Weights of a small GPT-style language model, trained from scratch on English Wikipedia.
Size: 12 layers, width 192, 3 heads of 64, MLP 512 SwiGLU, vocabulary 8192, 8.46M parameters.
Architecture: rotary positions, no biases in attention or MLP, untied embeddings.
Training: a variant of Muon for these matrices, 493M tokens.
MLP neurons of a small language model. Each row is named by its layer, matrix (gate and up: input weights; down: output weights) and neuron, and shows model dimensions 32-159. Each number is 500 + 50 x the weight over its row's rms, rounded and kept within 0 to 999. Numbers have three digits each. A neuron's up and down rows have the sign that makes its largest values positive.
After each neuron's rows, "fires on" lists the tokens most often at its 100 highest values on Wikipedia text that the model never trained on. A number after a token or word is its count.

L6.gate250:594502544530468508542430488528520480492421508510524424391503539428466487460455495463452463429438593502427451559440467500449610574533628530497457602578410443489549515492507517469479535538561548540510545474513478484496521491461539588498501481552542555559534454484471624487588559442472559489492438460427501518567452565488584539463501546521457471583540480475482452503489504469562457455404
L6.up250:582521444510512481517474464443505533471595554526402495499505596487488483555374431546484564429462439489498459538549437526500445567488579509526522529551388489411490526526516517554515396469458474488460500448482517611429549520477443568475576527542571483488583454451515485452450446437520472505471512505442435544546480510519507516494601463532598498481550432525508495569455462444495483463449
L6.down250:489564524497462461529475349495464521444503571599504634457602486403499463421428501453568545501386554530459498525471504450535525437445597517539520457490493541410537481444542536471481507543445530370521446563499514523436538529452541535508587482530560507458486509450478530529463388456459443456489494587433507563356398505557464495518481442494554558470458463508510556516484534506504534480474
fires on: "J" 18, " sp" 11, "H" 11, "[" 5, "P" 4, "D" 4

L9.gate380:481565591500465555444519505427449516451551541473499425466517428550426498444430422521467343539444524451500477479503498519495466480469593432487400585448522500541429481537496469465494535586406451558524566453559529535446529516470445491481501540418544513485508518436490475580526448442567431488466471574486605506578448521537514513527583505428506589450400570474506515486545457475405556390509
L9.up380:481448522497533397504552549514505514473461524534517487479522587509475454464426495441435440550526426596608500468517521543542587475502462553455406420528528508530510503542581447470545400447545517494477522475547490391471455444531528458535450451523395503519505396543574412478469410467519476444592417458537584544502527522489484489407507558445484650527513485430535540546484483500493490413514
L9.down380:529503510616475557448514551489442467562476481538535437590450504507460582504502519468547468548466522495457537481528579467467482531475444434561468488495517536377532444514643501479560540502541467542510528534554538475446416533373499525458476519429443538451469475558533500398408461397516580508491449553501458551454494536496484524479625570516454535590452522461508454488465535480514573453416
fires on: "\n\n" 21, " the" 13, " inter" 10, " pre" 9, "-" 7, " semi" 6

L4.gate494:508500445416550585507530434416535495493492528592475620574582483534526443526490504513465457422460567629476521515469477466594563455540475415477412489562490473504493548542493541464516608506403549400463472459440517477507416505496536456560466504506491423501525436465509388448561581534436405521516532437535513370513513479428474496501465515545508471451411468501406564524557545498447529566465
L4.up494:472531489483558534525497509557441572544605454547548514453561603579481463533500499522468492576440563546436435447528500515599568496450535506437425491639448457543470511475468505513510586462461478535505520540470506466495514520491512464501484460477531411574426475494425528507487465425449560534479579488485479468482513443493509447545473428516463604501522571361464382500439467487433569512430
L4.down494:536452459458530560477442489506577523520479491569407518443527499420475525507435485539608418538477514511394512521427496432420513531444478467465583553505483527531452550553497505606540536484455476506544520527470583537470419576450403547447475477566569553456550377509518510430463596390446551646557485463498527541524514449462455453487507514547529505479493463524434620521556447582507461545507
fires on: " La" 15, " De" 11, " Rev" 10, " Inter" 9, "re" 7, " Av" 6

L9.gate335:522477518582560464504574540413530492455539568443531488507536448571489505576495439489461446483485536504552454455460474552601534511582448500486484455401558478538496648454531491408479512512609563479535558479450516496385390486618512407486549459520532473486434413556491477484361476483502505499519559452515521429499556545560461457550589438382468556443412542490530500509543497511514558455411
L9.up335:522521500503495562558495564484403524468508558351542518497518439425573541603473556457557511385564524518482498509484460449473506503563445447494515628445558427532552514430492491477526516589485455487517528521534454466481463544445537530430506417568490453574514503539470634484544515537392536485422470516519403428498617507541466537568461531437542459537465562432515470486526448507507558529506
L9.down335:515449513627511497491547396533426489541487488467470548450431458528533443519600595497528464407543417543555531479510577534571505548581454506482545606506477435500542466472529486450496404559566534462499557521394588469507464569534551429462530476538443494535414399469446531521438545512446483546495534522543543505541472518525455465584554399436470459552526502446510442498554458491456549471425
fires on: " G" 35, " K" 19, " P" 8, " B" 8, " W" 7, " S" 4

L6.gate97:494449446463414446566507507519563412475510414596498480498468517488455495511436475429489425443509533454480483542597589396562563472421545570507543538556620470428505510476501538492428515465547450560414414481458577515550498600530506497573552507593534509527462516529513539431508490401522475474444505451499520490554590553534539572437437421428424465460494516594480525544522480429528433506528
L6.up97:574461474471403483553470523512536497493500542481519455509444425490522488509471465488486558471521516489596539516507478623456513422528558398553515566528587400479505523519481413439496491522529438567471499496499534492496572540543572606603488436579608528497491499629525555536412517506384445490433454501490446557426501565576486538410522509443507521540567525557444493516475503568501532520427
L6.down97:521458419482531584632525508422489567510504516510630504377533576515485538519376512435584509502401523503506498468507516500545493495458516543474491527383547463471538544567527502554540552474562436504527505566500455508428449403482544480555548531531509441509407468504493445511485528515499577622523619603393521513455581470458456472528484446500487505535469486501420511430516500576402499420517
fires on: " was" 29, " became" 25, "  " 10, " also" 6, " used" 5

L2.gate345:435548472458489517522568587517537577495577483429597453530401452484344464562430488505318490526453522550554524537551527591541417524385430470508582533452544436489476506434494473503535479556521554519488501443524496495454508487579493562472461464461509544486585453540458526526483457600519434492529590491430553471560489516472575586387519488525500580540490568497514454521583491546498510531532
L2.up345:538515496527508494515489621503551512492479560434506600446567504550427499533486518408486484596568541399598498563538559449473526471448468487459583415440520521572511557671518507457498496585480466464575465468574475541476550466495513620468489493536461421492535454497561569592520441538544471430571523509522533562468550555511481478571497428498456537460435500525472499440422451578583564500545
L2.down345:460603510518518556500534477429455531486552545403511491437504470441298482523443581498479548554435495466612503515483551504486477481477499439519567506394483463435424562523520482524498476555571489514583522451569498493486579513520563526466528464508571615443625535575531524453496544487464526545492582475524498390537536485485432517425524383459539494488482483478399559439530510536547477477500
fires on: " comp" 29, " Comp" 9, " Rep" 9, " opp" 7

L9.gate348:467547532442455438478479557548499464399587534497570429584556518498502537467498480487529520459536453424441551520456439481465510587462487522573568556369402559423511514506546393495466558497451499490529381508522464502437422418570516542497544528475532487515407434480469434641469416482546494553495546543389409450514550514571393471509462536487558561487476530581508553550535499523500413537487
L9.up348:513439508517437556483458508493517428518558485470600486435502486540511503458493430533464481518504551414514562443445460523508530453486530520489483506469511462544491448517584498490624578439463514421525495454428510473567495470484497444541379603491523467574501464572518541616488513531478457413514558557440436445486567573420429499393511581389422462577507567431504480520555499455480491559586
L9.down348:509525438597459551540486535498479474511496610469517513403524535477462369538491489556572523433528550433574577500405433509536455527480435522388508490615556520528476463523513508466565470547598539610555580479565492452476555486592446499477513531494541409541539500504457551523464510539469432484560534508405507352540514480503522519408479534461469436544485490591438490488511445468475495481446
fires on: " of" 28, " among" 10, " more" 7, " Other" 4, ";" 4, "irt" 4

L2.gate388:506487528559486589446551541569497524500447503525538520481437516426547551454504508534555553545503405523588386518472597492527473564590540441595552492525490487634414670522512516527448497496542492472539535498468495463504549512503440502572542523499551535492452533579489493471498514444458576519440472407470518562494454530449448453557492577384445481508490526562483520450498548450513500448448
L2.up388:463438468473514512454529502504472515472375477454456583550529513554477486548426501508485498345525525530637489530424571458503457477502536507500450518586581488529526443503508480486489502560549374538439431561534558426518516497483503492514573443440389496435386549533573472491539536490464686495456485533420525503453603550519553539525498504420552507444480519473479552455501560414471503571447
L2.down388:401407500518496545481601501586505538491410493434535452514461490528472501525395457503482551490423574529474457486619583517608446562514402441595510482514576522441569562595575478457453501545558444509536550566508507474522524506464530534505468434507492461466495414523423519497435438487430586486551486541543483523476571443500490450447531511498573560490511441559573508492443429495470420534434
fires on: " Ne" 19, " ne" 13, " exchange" 7, "Ne" 5, " reform" 5, " capital" 5

L9.gate367:469481515539554551401536560491424480432490476563553447503518533530412424507541427532534534516457529394455491567534438506487501571509566490548480454505511544505549500512509522487498410545589505402533418423527455539478599559667495476487500524476565531539503476479487521490519528501456616452456396465513553491499409539519559449472524471511510512507435514457591406569485378556475574492415
L9.up367:525575541518501383518476530573498451467434506585477565550619474544511521502461467480539464551457539510465454447558527460551558510566463450596557507554510448464583499448467541484419525460519526511464409593533546456548577388475525464509529512443465475457570446514499492532532521516543430551495514518431518440495371548426573459475583591387515497501475478461522481562473476384456537487528
L9.down367:479471479528507412435561472505472459487448506549473418399472563428500527492459547496552494537471546494537429498448455496506497459455503495431448460498509545556542441551538450507502521463530541455540455574628518466430508523462426547444452498482454476379500565524471534487467477486376540399509459449468611493506522431533447484588509578482568525562382449522466575386572525481515522536504
fires on: "." 59, " with" 5, " the" 4

L2.gate312:501506518455512476401545423506494526531579563473471520523469470489471466432487502431521542456434479540496463483501557379553474596475469486564476444392440480450454472501480485442498498477586485574572512517509565499505376534455560534467536424553488452557555477438480547573525500448455534497443573502547453472484643580534447385569456577456443503570474528518536411545448507539430461510478
L2.up312:489471486479507454459551529465491577513439505499478453510513495449589604520489464400520436503472554536495504515427445449557547433434515451527501412498514471444482540435488552510504487405537468529473557439473511583475535489457609521477447412614496469416478597575498543530469611568437471413464507515516503398429502459485504513475491506424549557508554578469588467533538462452543483528567
L2.down312:466444452502458496557502483498416516530404538506445529484583508575503552522626477466417413501497541495578574507471436516464547360463581545508558488524615508556518542484524563504511453490518432485481523441522489457437513456518451436538525459569517528420501522517592447606437506557485535503464611503529464401492491438530487499472504521410514581514502471502481506542596500467515487541541
fires on: " S" 17, " P" 15, " N" 8, " Go" 8, " Sh" 7

L2.gate96:429478475496474434467535458530460430509623438502543453452416561611481521568534448499505608573473477486542393487497462511451515570488582546534484482418427533519449510487473576491506563535511464447521499565505506538439562553503425476580560538478528508492561543492540471545506469564441604441520613440522490664581516518426569491537480506438483552541472393488460470534601432450471450487443
L2.up96:538507566481492600454455524543511466500511500450428520423451516522487516510508427484468525371533467516460444519538468455474512567576544469526511543367480489611472528480604550471446507540521515448456520471505638584467528557480433510588560474463470463484426444436502501527492443513435537528429511595451572531523474487444579568451463455455449486569504386415432504502472501421499541517472
L2.down96:443510461466427500525429471486455473474547457468465546415467559579459494495548389475490590502508525479541340488540401458430469554584519468576467525453449570560413496458506529458426525496449489532488511474466547578443582529391432462592562488494486501463507473470587443536500483513458561496489587488484474501453497539472620442506525524518412391555552458542445471543551497506456421467519
fires on: " rem" 14, " sh" 12, " mus" 10, " ste" 9, " Fin" 5

L9.gate211:448507533494615461435592543459478535463553592413553489456488533484501537399441430400485505405561504506470479463425512466485578531510541581471535517514650447491457470419515468538570472505533477514496502543497431562407471456388477499491545473542424532486542530484575539549502439452513548503444559464426536486465521556477441494509524519615503523566526606500497564556545497529483553452491
L9.up211:514520519449456515493505579580470547448456513550426491560538542528486435478401536447453419456568480501551498637521453494561553501526528488421531537560502498545509523510487558466574536459544482535559444405490464533532461487360625592398523513541470420463527452428544560547504471465509595497390415546533435492626512475537573457427554484485471491547514566526475596471524437381462437431537
L9.down211:397432563467479519610561466487447461498488440402504455498485485446464538497588435475478496549512579485467494465508461495450561485526466628476437494444500446566471551513567386516461618479496536505471506559567495507511436461517491542587612515448463515521599509494349510480445439514522490542500560469435571483473497514484506459588511539474595497457577556500513473434547483446548520560531
fires on: "," 39, " Th" 5, " May" 5, "0" 4

L2.gate193:536500512465443479538558479554479507410529508446486558426447530537415437424446523518463500581434524427565424558466531555433497463513591486497456497616483511474433550478419463440528476496558480515514556445541555505474537604401455428485465543462522553572542486476648476524482475472456432454473493482430504519581448482523530471541485449448408506479405475431542473458435411511383585520459
L2.up193:540499431498538471457565546486467600489497473416432507528531393525475499502538554495477448428429584499469524551515490496553589542533533461529479509497488539410514511446544574372403440483587404508405516533509456546577479526490626512519487535536514411375529555582614460550456503502513497456540494477477549526503476483495498604473540617477550512510559554520455490377572542493410475527455
L2.down193:456504469542563406521583465471564567496413563537402434471513469487463448433432483541533394609430492435567520485490554538517548529499456474509456476553517524494531495557458507457570497485526427600541511412508523493464520567459480549519545504517517554404605389498573431541582539571414462484532542444502493480537425466531590443480493555509469442523431442495467416520523504551483487533490
fires on: " inter" 18, " Trans" 10, " Inter" 8, " trans" 7, " Ab" 7

L2.gate247:402399542465462595515465419492547494530509562482457496463511551517491501496565624512404471478472497535469539543506576489478493512451469496523482599431478482471622466445446489500510422624479424545524488525481563587498438461547539527543485521503496472476473545468450443490524553585497381487442585518527571471543535444501526617514481478507548460426478641548520467511465470601492489442365
L2.up247:399503519506548535523471417440460495598509566495468511504464581524496466552545542449465478589549578397504514554594597507510482517490450502530524494521448574497456559556492581413575463552466495445507459554500532600474492494487589441637448537464616547458412534475395497505431578553439466474481498504492500582531529467449504552522445503476544532430449576574520446485407481577579473422396
L2.down247:484534488481468428484518562451480429548505594475513548546455556594525493501491607518545539467531550374583519521521467560504509516492481541472503463509528473569509500543384543381473554483508504488558498559423493553530448487450475389517402499550588406505514479564561568574411550491444513485506510426540479627471483533387490468428469474497578537457358595513493386528512428483569420497468
fires on: " /" 42, "N" 14, " Total" 10, " code" 8

L2.gate274:484467492380439589416481500599433588612497430467528546494494521469421492464439484575520489488452491499522507484467607502437490510487565481477496522616437579452486516576470572496530537538492551459538424462429471464499516518561539479498527584487524463330543484473414503503519416463580480458459549556438534517484471557455490495567495507391516541472503491549527528528591424526511484426553
L2.up274:603472459500562608536453531499522508476502507483458493493438477570472440542501411498417489413359468452450477486487517484455548527533553494569511465631410520481443548475517521414536479544488390395431525533392487459496439542456525455553461562515546532436497499466619493513486529425601500508464439573505527502528499546501507533512537405422507556520589518535499462468562424519443459459510
L2.down274:535489511525593470532482535492522509351432559456412546484519557495479478486517480538445448509424555461458460507535505521429546519591545560570509479574485491517505556509480561480463526563497558526486580478466576519491546576538497540517540463568487549481506411496637494560416562419472596420371417533517472521445485534488499533500595489397439605538491467494504547467524493566467439473507
fires on: " sp" 14, "P" 13, " Sp" 9, "H" 6, " Esp" 5, " Ob" 5